Weights of a small transformer language model.
Size: 8 layers, width 384, 3 heads of 128, MLP 1536 SwiGLU, vocabulary 8192.
Architecture: RMSNorm after each block, normalized queries and keys.
Training: a variant of Adam for these matrices, 666M tokens, 10068 steps.
MLP neurons of a small language model. Each row is named by its layer, matrix (gate and up: input weights) and neuron, and shows model dimensions 80-143. Each number is 128 + 24 x the weight over its row's rms, rounded and kept within 0 to 255. A neuron's up and down rows have the sign that makes its largest values positive.
After each neuron's rows, "fires on" lists the tokens most often at its 100 highest values on Wikipedia text that the model never trained on.

L3.gate529 [165 128  89 126 119 130 161 128 176 144  85 149 148 111 114  99 127 133 171 162 129 127 100 121  97 144 158 164 132  52 105 159 134 158 138  92  91 148 155 152 121 163 136 104 125  92 123 138 116 125 165 149 143 133 124 143 130 115 144 126 162  76 151  96]
L3.up529 [128  94 138 129 152 111 136 118 147 140 112 130 159 178 101 117 120 114 161 159 120 115 145 167 141 139 152 138 121 115 131 127 117 148 150 124 184 137 103 147 160  99 147 110 145 137 132 133 163 162 133 105 115 140 146 130 105 137 114 113 131 104 134 114]
fires on: "a", "idge", "]", "”"

L3.gate693 [111 169 119 178 112 134 152 102 129 132 135 129 146 143 116 133  94 155 114 129 129 147 132 112 153 108 107 147  98 143 108 157 114 143 145  93 108 129 125 100 142 126 146 121 112 137 101 151 115 163 138  68  97 143 147  98 192 146 171 126 203 150 143 152]
L3.up693 [151 191  92 156  99 115 168  71 148 156 128  90 119 112 131  78 104 153 164  87 135 116 121 147  89 139 127 144 118  93 127 132 141 149 117 126 128 115  92 102 148  99 143 144  97 118 115 119 130 103  78 124 129 153 106 100 130 129  96  87 128 109 117 100]
fires on: ".", " females", " °", "ances"

L3.gate1140 [138 162 128 134 148  98 163 119 118 130 126 144 129 110 126 122 154 121 123 116 130 180 120 124 129 131 136 147 112 150 128 106 155 150 110 102 168  99 124 126 126 153  96 125 132 141 128 140 148 160 124 209 168 140 102 148 142 123 146  95 140 109  90 150]
L3.up1140 [126 136 101 140 122 110 141 117 154 111 137 139 135  95 129  93 118 135 121 145 160 119 117 131 138 102 159 145 160 118 127 120 119 107  98 150 144 149 162 164  93 121  96 141 111 144 138 139 121 101 156 114 127 117 105  80 123 131 133 136 160 113 101 130]
fires on: " |", ").", " .", " Buff"

L3.gate1030 [165 151 114 104 127 125 119 143 165 137 112 128 137 155 162  89 129 110 165 129 154 109 157 144 103 175 132 126 154 180  95 169 140 125 123 153 120 129 114  88 154 120  92 110 119 134 100 133 118 143 167 128  99 153 101 179 152 130 103  63 140 121 129 100]
L3.up1030 [132 105 137 108 149 112 171 148 143 146  99  96 140 154 105  95 120 100  90 149 136 137 138  94 125 104 163 107 143 118 128 128 122 131 121  87 110 137 102 146 218 135  93 148  98 142 140 188 123 138 119 164 116  95 119 112 134 155 123 153  99 128 106 122]
fires on: " There", " there", " GK", "L", " none", "There"

L3.gate1443 [161 118 130 104 126 104 116  88 113 129 134 175 152  81 135 134  99 104 160 120 117 116 143 133 127 122 111 165 156 137  84 115  94 131 148 128 134 112 110 148 109 166 110 142 110 100 132 124 121  88 113 149 136 156  98 126 161 123 118 123 134 139 111 120]
L3.up1443 [115 121 143  99 125  87 136  91 111 124  92  96  94 121 123 112 153 171 113 121 103 121  83 169 137 133 143  95 171 141 148 119 127 159 133 114 121 132 153 140 107 125 153 128 113 125 142 106 159 137 136 177 169 100 165 159 142 118 157 141 121 123 137 147]
fires on: " 10", "V", " 11", " X", "uki"

L3.gate1422 [100 135 117 129  95 135 124 147 129 103 103 132  93  91 134 123  92 145 157 126 127 150 142  80 136 147 137 131 116 151 105 122 134  99 164 129 103 132  97 114 133  74 116 146 156 136 142 126 122 113  86 158 106 115  98 132 118 113  86 134 120 113 137 128]
L3.up1422 [128 129 126 115 109 142 125 161 134 160 158 215  86 163 103  94 122 141 164 156 120 108 112 120 112 110 143 139 125 131  98 158 115 138 120 115 103 148 127 124 127 118 144 126 130  90 114 102 124 101 103 143 130 112 152 153 143  94 122 108 143 107  93 126]
fires on: "°", " 1", " br", "c", " fa"

L3.gate880 [164  93 132 134  92 149 106 155  78 102 137 136 108  98 139 119 117 143 126 104 107 115 193 132 142 132 179 152 135 129 141 136 146 114 138 119 116 102 144 164 151 133 120 110  83 126 146  98 139 137  92 147 152 122  99 140 143 115 104 132  72 133 124 113]
L3.up880 [125 115 123 128 142 115 101  99 144 117 171 135 127 127  92 151 132 142 120 146  93 112 129 175 131  99 111 122 128 143 130 143 114 128 143 124  59 119 136 126 141 134  68 144 147  91 115  95 124  63 102 209 168 183 127 166 145 135 157 116 122 167 150 129]
fires on: "″", " ISBN", " Ins", " website", " pri"

L3.gate1349 [104  91 141 113  89 152 147 129  81 134 111 159 119 108 136 105 131 133 132 166 105 147 128 106  98  94 132 128 149 132 143  84 132 150 125 131 129 166 159 140 115 112  96 115 136  82 147  86 129 119  88 114 131  98  70  94 103 135 114 135 108  93 106 128]
L3.up1349 [136 103 135 119 133 124  98 111 123  90 153 112 150 139 118 165 151 126 131 135 128 104 139 252 123 111 120 100 164 140  92 132 153 128 118 169  87 133 116 146 109 112 128 131 122 107  78 155 151 140 109 145 177 145 142 147 137 122 137 141  88  72 158 111]
fires on: " new", " Old", " county", " present", " adj", " system"

L3.gate174 [131 161 156 111 144 118  91 143 107  97 134 141 158 120 102 103 112 132 124  91 112 128 163 104 113 110 130 146 110 120 127 125 112 120 125 125 113  88 129 148 130 103 107 102 155  95 109 115 136 104 142 160 197 143 181  99 160 108 143 107 115 165 106 129]
L3.up174 [160  94 131 131 150 131 101  96 131 104 133 182 116 135 129 135 119 136 122 135 162 145 103 162 158  87 123 134 100  66 130 179 149  99 116 157 156 142 172 123 136 119 100 123 119 124 116 174 123 170 170 130 103 140 113 152 142 139  91 152  81 164 123 117]
fires on: " Al", " ex", " inter", " Ar", " Ex", " pro"

L3.gate102 [122 100 115 169 112 103 126  93 126 126 158 121 128 131 129 104 155 133 107 124 145 125  99 128 118 145 127 136 117 128 164 128 105 157 138 159  76 132 123 162 132 176 134  96 140 104 121 132 101 132  89 122  82 171 131 139 117 133 153 106 156 117 163 190]
L3.up102 [154 145 149 121 132 114 160 129 108 128 140 124 155  83 171 138 154 114 113 152 130  87  89 142 165 142 123 103 145 151 121  93 143 138 134 120 110 131 122 150 166 114 162 150 155 143 160 169 153 165 187  95 122 112 130 136 122 129 174 136 132 148 143 102]
fires on: " cl", " te"

L3.gate1353 [137  85 124 124 122 118  97 121 143 169 119 141 136 150 129 148 160 119 131 104 106 104 138 117 148 153 109 157 120  92 133 160 118 166 117 136 107  99 122 156 144 133 120 122 121  92  98 171 147 160 112 106 145 121 142 163 164 121  79 129 138 128  95 130]
L3.up1353 [133 151 117 130 189 149 120 106 158 131  99 121 124 180 178 137 148 107 133  88 126 111 116 161 210 146 140 129 133 144 121 134 140 118 148 121 102 143  91 142 104 124 138 126  95 143 119  91 162 116 126 115 150  88  92 179 157 162  92 128 120 168 120 154]
fires on: " tr", " children", " Tr", " Christ", " extra", " love"

L3.gate287 [139 159 122  85 131  90 135 112 160 132 165 136 137 144 140 156 147 132 115 160 123 138 149 125 120 112 127 176  93 167 155  75 142 108 155 153 145 116 125 162 112 115 158 100 111 132 146  87  97  91 101 166 118 165 181 105 115 123 108 136 143  87 122 135]
L3.up287 [170 151 107 183 113 147 140  90 129 132 146 160 115 141 190 107  57 115 143 133 152 145 119 110 140  77 131 148  80 123 138 157 117 152 135  97 109 166 115 163 120 148 141 129 119 101 156 123 143 116 161  84 145 126 114 133 188 150 145 149 117 141 139 127]
fires on: " Rob", " cl", " T", " Qu", " Mad", " sc"

L3.gate841 [129 111  69 116 118 115 142 169 149 111  72 127 146 129 148 137 188 127 142 140 104 122 126  87 118 105 102 136 198 156 120 142 161 121  99 124 137 108 109 127 149 119 101 122  82 138 146 118 121  96 168 131 150 130 153 176 140  98  96 123 155 120 124  75]
L3.up841 [109 101 116 120 147 170 117 148 108 137 134 172 111 118 128 193 131 135  74 122 163 115 150 128 107 103 172 104 102  89 140 177 119 121 112 162 130 108 124 136 170  92 103 114  99 142 175 148 136 130 127  98 147 157 155 127 172 127  93 128 152 140 113 126]
fires on: " version", "S", " addition", " series", " versions"

L3.gate1158 [104 171 159  78 155 115 147 137 147 121 114 144  85 108 140 129 151 145 137 113 124 163 126 121 124 139 126 159 126 129  98 103 171 126 144  97 193 140 127 113 108 102 133 125 120 160 139 119 146 110 120  92 106  94 165 168 112 108 163 158 140  91 136 144]
L3.up1158 [116 147 127 101 120 106 156 121 116 133  94 112 144 132 110 165 115 147 169 102 136 123  96 121 133 132 132 133 116 128 140 133 140 126 111 142 142 115 107 161  99 154 129 123 112 145 132 124  91 103 141 112 108 123  47  80 168 106 102  93 161 118 134  59]
fires on: " 1", " Se"

L3.gate265 [ 96 149  59 135 134 102 143 176 137 143 137 141 128 106 101 178  84 118 157 136 113 133 124 124 108 102 111 130 196 123 120 139 121 109 103 141 119 133 101 140 116 109 110 117 116 141 172 124 129  75 153 170 125 128  96 118 182  91 110 108 102 123 113 153]
L3.up265 [ 98 144  62 161 183 169 127 140 111 134 119  91  86 127  88 120 105 145 130 148  88  77 142 111  68 126 120 114 172 109 105 135  89 129 101 111 111 115 118 137 125 131 105 123 114 118 157 115 131 103 142 130 148 126 123 147 145 110 112 154 135 153 114 141]
fires on: " that", " ISBN"

L3.gate1156 [ 88 123  75  82 127 136 141 149 157 144 136 155 138 111 116 112 137 126 112 133 121 145 122 122 126 131 139 137 163  95 104  74 141 123 130 129 143 116 130 176 157 142 125 120 112 152 114 120 142 101 161  97 155 133 122 120 154 110 114 104 162 167 112 133]
L3.up1156 [147 123  81 148 132 124 115 151 127 146 119 127 103 117 164  80 161 118 132 133 128 109 132 110 134 125 113 149 168 116 118 119 136 137 166 158 162 112 167 107 139 125 117  99 119 144 153  99 163 101 158  98 119 164 132  95 143 118 119 124 124 105 126 115]
fires on: " de", " -", " del", " el", " al", " des"